Weights of a small transformer language model: no biases in attention or MLP, capped logits.
MLP neurons of a small language model. Each row is named by its layer, matrix (down: output weights) and neuron, and shows model dimensions 128-191. Each number is 128 + 24 x the weight over its row's rms, rounded and kept within 0 to 255.
Before each neuron's rows, "fires before" lists the tokens most often just after its 100 highest values on Wikipedia text that the model never trained on.

fires before: "y", "is", "op", "ey"
L10.down264 [ 75 144 166 118 125 111 119 119  91 133 117 128 113 127 134 113 106 134 115 133 165 156 125 135 175 130  90 149 137  96  81 165 159 139 190 117 140 112 103 170 171 119 126 166 173  70 137 100 103 167  64  98 152  92 135 132 142  94 143 109 100 127 138 116]

fires before: " |", "k", "'s", "mer", ":", "ul"
L5.down146 [123 136 141 138 107 122 157 117  99 147 149 110 173 176 145 122 143 130 165  85 107 102 112 101 182  96 143 131 100 129 147 136 117  86 130 119 104 161  99 149 127 137 164 115 127  82 101 131 154 135 150 138 133 135  81 131 123 143  84 152 102 105 116  83]

fires before: "ed", " the", "er", "az", "n", "or"
L5.down383 [135 109 144 141 147 133 168 139 152 112 160  91 130 145  84 130 151  99 107 111 122  97 157 140  86 111 116 104 115 135 125 131 113 171  87 126 153  88 135 117 127  83 117 121 101 126 129 154  81 119 140 100 120  70 187 124 151  87 107 113 123 161 119  97]

fires before: " ", ")\n", "4", "5", "ew"
L10.down553 [103 130 115 115 135 119 104 146 168 107 129 115 173 128 120 137 109  99 118 104 171  88 169 139 124 160 108 105 116 156 165 138 107 118 147 173 119 155 116 137 124 100 126  69 153 124 124 162 160 118 144 107 133 153 104 140 144 108 134 109  96 137  99 151]

fires before: ",", "ary", "ed", "ff", "|", "it"
L10.down891 [120 119 133 139 134  98 141 141 177 147 162 139  94 112 107 139 107 119 127 106 140 160 142 167  92  98 171 116 121 132 160 105 120 118 163 107 139 172 143 138 106 129  90 131  87 103 155 136 140  85 100  96 142 109 144 172 104 161 132 143 136 190 142 138]

fires before: " ", ","
L5.down991 [182 106  98 134  79 127 109 146 115  77  31 151 134 112 126  93 123 142 132 137 132 143 116 130 126 113 155 153 123 146 116 142 124 123 118 133 128 150 163  63 137 117 121 121 166 146  89 111  95 146 175  95 142 144 118  98 142 162 141 118 125 111  98 121]

fires before: "ed", "ost", "lect", "ing", "em", "f"
L10.down911 [164 103 107 116 149 180 202 106 135 163 131 145 130 133 130 117 145 131 117 111 185 126 129 149 124 104 125 154 163  96 174 147 120 102  95 123 109 119 159 124 111 154 157 165  83 155  79 129 143 107 139 133 160 105 102 107 115 129 145  61 124 129 151 126]

fires before: " ", ",", " D"
L6.down2 [130 131 151 101 104 103 153 120 152 128  90 103 134 143 148 129 145 107 139 103  96  89 131 116  83  87 188 113 136 171 140 155 122 119 157 136 153 161 127 122 150 112 113 133 114 103 123 135 131 120 124  71 111 120  58 159 146 109 139 117 139 126 136 147]

fires before: ")", "il", "S", "he", "ies", " S"
L5.down923 [120 137  90 153 148 131 113 177 135 141 120 145 102 139 131 118 136 169 150 151 146 109 126  92 109 157 126 111 122 115 129 138 125 132 114  97 121 106 133 115 100 154 104 120 125 100  95 137 145 125 159 185 106  81 118 123 130 154 167 171 148 118 117 122]

fires before: "ep", "ic", "ia", "et", "overn", "iv"
L2.down103 [149 143 106 136 122 170 107 108 146 161 108  95 102 160  94 133 106 123 125 149 126 103 121 116 163 118  88 139 138 130 102 182 118 139  91 100 138  95 130 136 113 129  89 142 133 134 107 118 139 137 161 110 106 108 123 125 177 146 119 129 193 177 121 139]

fires before: " ", "|---|---|---|---", " R", " T", " G", " S"
L5.down961 [ 76  95 167 145  94 145 115 165 104 114 115 121 157 125 180 123 121 130 141 127 175  99 116 142 116 137 129 126 137 122 155 147 148 139  89 120 111 152 156 129 137 147 134 107 154 134 165 118 129 159  99 166 139 118  89 133 104  97 117 158 134 173 133 122]

fires before: "l", "hen", " the", "il", "x", "t"
L2.down863 [157  84 143 103 123 150 179 129 143  93 126 126 125 126 110 118 122 140 120 117 152 131 147  95 146 140 135 143 141 104 156  70 154 111 129 105 100 154 172 105 167 169 172 125 134 107 125 137 146 138 140 143 162 132 186 146  90 115 102 105 101 170 129 113]

fires before: "in", "er", "a", "at"
L10.down148 [121 157 110 115  94 125  97  73  95 138 125 134 152 169 162 143 146  60 126 154 154 127 144  89 134 129 138 194  95 126 131 167 145 158 112 139 151 135 100 135 126 134  89 104 133 102 127 107 142 147 110 190  99 155 121 101 134 136 110 101 145 108 118  93]

fires before: "il", "ild", "y", "ass", "a"
L2.down251 [ 96 107 117 136 119 163 106 136  91 136 140 158  90 150 148 140  99 110 114 148 123 126 144 123 135 135 148 119 136 130 122 145 119 123 126 163 142 141 128 115 132 105 151 134 120 143 130 122 131 130 115 132  89 175 125 118 129 152 110 168 141 133 124  98]

fires before: ":", "2", "0", " (", "′", "1"
L5.down538 [141 117 138 100 125 113 128 126 108 131 154 148 125 132 159  63 131 102 111 104 158  73 134 124 105 148 127 134 130 109 107 150 121 171 132 122 144 146 165  61 125 113 102 152 123 144 142 143 149 111  77 165  98 114 128 120 125 104 112 125 163 141 102 141]

fires before: "ed", " of", "ing", "ement", " was", "it"
L10.down457 [138 116 126 124  79  97 105 134 120 150 186 139 103 124  95 105 108 161 133 122 113 134 140 168  96 133 128 116 108  87 132 129  99 111  84 152 132 126 151 131 148  88 147 143 105 144 102 164 139 165 149 139 135 123 120 143 169 129 146 102 147 123 131 102]

fires before: " ", " a", " to", " the"
L5.down341 [136 110  95 136 133 132 133 139 142 132 123 120 111 120 151  40 151 144 109 154 111 134 100 154 120 105 150 146  87 174 132 137 139 125 117 182 162 120 109 148 115 119 160  81 143 131 120 128 136 144 139 111 148 136 112 120 136 149 136 111 109 131 144 121]

fires before: " ", " the", " his", " ad"
L5.down56 [121 104 122 135 154 136 102 112 104 135  87 144 124  98 155 155  87 135 128 137 131 128 127 139 118 148 118 197 123 110 187 159 195 145 130 176 104 123 136 103 108 177 163 113 146 144  81 125  86 166 118 114 129  99 144 136 105 123  76  97 125 106 140 144]

fires before: "s", "pe", "l", "ield", "ly", "b"
L8.down131 [ 98 128 133 154 134 116  95 111 136 112 126  84  85 142 123  83 126 169 104 116 126 109 140 166 149 131 155 126 124  80  81 137 117 129  91 134  98 145 155 167 121 140 135 129 148 130  83 117 102 111 143 137 101 111 109 156 149 113 150 120 112 126 101 140]

fires before: "ond", "re", "all", "ad", "ith", "ph"
L6.down487 [186 145 116 142 134 154  96 151 111 104 113 127 138 152 139 142  83 154 122 124 137 118 163 124 128 162 114 129 123 100 106 153 137 163 116 130 105 109 102 146 138 140 161 148 114 165 121 130 184 136 125 186  86 109 112 111  94 158 142 124 141 140  75 148]

fires before: "ational", "ing", "or", "ory", "ed", "es"
L6.down425 [129 112 124 120 122 119 178 108  71 167 119 135 120 141 135 125 140 152 140 125 162 113 178 132 111 119 136  99 118 174 132 121 112 143 105 106 123 116 124 132 123 122  97 149 125 150 115 168  99 128 102  84 132  59 114 167 137 121 132  98 146 136  88 144]

fires before: "g", "v", "s", "f", "p", "b"
L10.down813 [ 85  99 175 103 116 147 103 130 123 103 156 137  68 104 124 147 129 141 130 144 133 142 162 107 146 131 122 146 124  84 135 105 106 146 121 136 138 131 149 141 143 104 118 108  84 142  96 157 126 100 146 124 113 137 121 140 127 155 112 163 147 123 147 105]

fires before: " ", ")\n", "ers", " (", ":"
L5.down1017 [115 146 139 117 124 127 124  91 102 132 130 114  99 111 113 133 129 134 106 116 115 127 123 140 131 122 162 108 117 114 139 136 126 152 110 115 129 133 149 115 144 162 174 134 151  91 127  91 106 113 140  73 115 101 119 149 138 104 103 159 165 130 125 134]

fires before: "er", "ers", "inal", "in", "ial"
L9.down182 [147 131 147 116  82 135 141 159 129 120 123 119 139 171 107 132  84 146 112 125 166 121 113 104 168 108 126 171 100 163  97 124 134 130 144 102 204 162 109 133 110 137 175 139 180 129 120 122 135 153 118 109 115 125  89 114 134 143 104 115 180 111 101 153]

fires before: "ess", "ord", "ber", ";"
L8.down652 [ 97 118 113 119 117 117 135  83  70 121 132 141 116 142 107 140 134 138 169 163 128 148 118 136 181 153 110 173  71 107 145 137 142 104 105 120 161 180 103 134 156 129 107 101 135 128 132 123 150 161 143 112 120 137 145 119 111 146 117 165 162 134  90 153]

fires before: " ", ",", " the"
L8.down458 [132  97 128 131 117 120 126 139 130 132 114 141 166 115  99 134 106 165 152 142 128 131 160 143 148 117  95 159 100 125 139 115 170 126 118 132  99 146 144 146 151 108 147  95 169 183  85 149 145 126 128 124 173 163 142 152 132 168 144 123 158 153 173 134]

fires before: " |", ",", " ", "–", " he"
L5.down523 [156 108  89 122 117 139 105 115 131  90 101 130 140 113 129 112 141 118 140  72 121 136 134 172 110 156 131 134 123 155 112 151 102 130 164 102  91 109 134 134  93 148 116 116 107  82  65  91 121  93 118 154 125 126 176 143 115 172 137 118 106 148 137 133]

fires before: "p", "pl", "per", "t", "c", "ce"
L2.down480 [155 148 108 118 165 111 184 108 154 151 106 124 123 110 112 141 104 155  85 130 115 111 105 118 156 112 110 118 191 117 112 128 141 136 136 129 141 135 161 122  97  87 143 144 119 106 123 108 138 148 117 115 143 158 108 128 126 154 109 192 142 158 168 150]

fires before: " Y", "s", " G", " S"
L2.down537 [ 64 125 134 130 120 158 102 143 122 137 145 169 105 134 122 102 129 194 141 118 121 124 122 194  93 155 127 128 123 119 118 126 134 113 136  98 154 114 172 125 101 103 151 155 154 139 123 164 127 143 141 118 126 142  72 158 134  81 124 159 148  89 120  81]

fires before: "ice", "ed", "ic", "d", "her", "er"
L6.down853 [116 125 149  99 123 171 148 104 125 145 101 118  98 120 130 138 110 111 130 125 120 139 169 109  90 135 145 155 134 148 144 130 137 181 151 159 121 103 123 107 113  92 156 120 151 104 169 166 145 138 117 115 128 134 173 108  82 139 114 116 112 192 122 135]

fires before: " a", " the", "k", " an", ":"
L10.down274 [122 115 168 137 126  97 146 132 142 135 133 112 157  73 111 102 178 145 124 153 103 167 113  92 137 102 124 135  87 132 142 119 195 129 159 125  97 155 125 136 137 169 146 117 110 121 139 137 113 142 126 137 167 118 125 156 115  97 138 129 138  93 123 140]

fires before: "ar", "p", "ff", "ver", "st"
L2.down138 [143 115  81 138 138 120 110 116 184 136 106 148 108 143 143 142 106 177 120 161 123 147 133 106 164 131 113 129 139 113 120  87 115 159 140 121 117 109 131  84 154 136 109 137 114 138 136 136 148  90 167 128 112 112 120 110 126 163 102 118 114 143 122 182]

fires before: " ", "ern", "ly", "t", " the", " A"
L8.down557 [131 123 130 121 157  99 121 132 142 174  93 150 131 102  77 111 125 135 162 130 146 144  92 131 146 124  84 170 134 118 117 123 141  94  78 126 122  91 139  96 111 124 130 176 110 106  81  97  92 119 161 146 158 155  89 146 115 164 150 141 169 114 104  97]

fires before: ":", "S", "one"
L8.down453 [146  93 131 135 174  94 166 132  86  92 131 167  85 116 137 121 136 149 160 134 145 101 114 130  72 125 107 103  92 118 135 128 127 142 130 159 146 106 146 115 173 127 111 127 123 147 114 118 150 153 146 140 118 144 138 130  81 166 126 134 157 179 133 182]

fires before: "ub", "ass", "ay", "a", "os"
L5.down675 [119 147  80 194  99 149 101 143 149 113 153 139 133 125  98 114  86 130 162 133 170 106 159 150 142  94 168 151 116 145 116 129 136 152 111 126 118 129  94  74 141 126 123 148 128 152  95 151 160 170 138 147 123 158 152 112 155 171 116 139 148 129 101  95]

fires before: "c", "ab", "e", "pl", "t"
L2.down812 [105 113 164 115 101 141 110 127 125 109 129 131 100 106 136 155 109 105 114 173  87 138 145 113  97 148 132 136 133 118 126 138 102 125  91 145 153  95 127 117 144 128 151 162 135 152 115 147  85 128 120 137 119 128 161 116  89 111 158 110 123 123 119 118]

fires before: "|", "ween", "ed", "ing", "ome"
L2.down908 [144 126 121 132 119 121 141 117 151 127 147 140 140 133 117 125 152 110  94  96 130 111 153 131 114 151 125 108 133  80 137 141 107 117  50 116 128 116 104 112 129 128 181 113 134 139 161 139 117  98 113 155 169 175 142 151 115 110 108 102 104 171 117 123]

fires before: "p", "pl", "t", "ec", "per", "ist"
L2.down887 [147 129 131 104 141 133 119 161 147 144 114 136 132  96  98 127 107 137  70 164  82 128 129 128 142 117 123 125 157 142 123 112 121 183 126 143 166 106 150 176 120 135 118  97 101 147 126 132 107 153  92  98 127 121 140 140 116 105 127 182 155  87 127 107]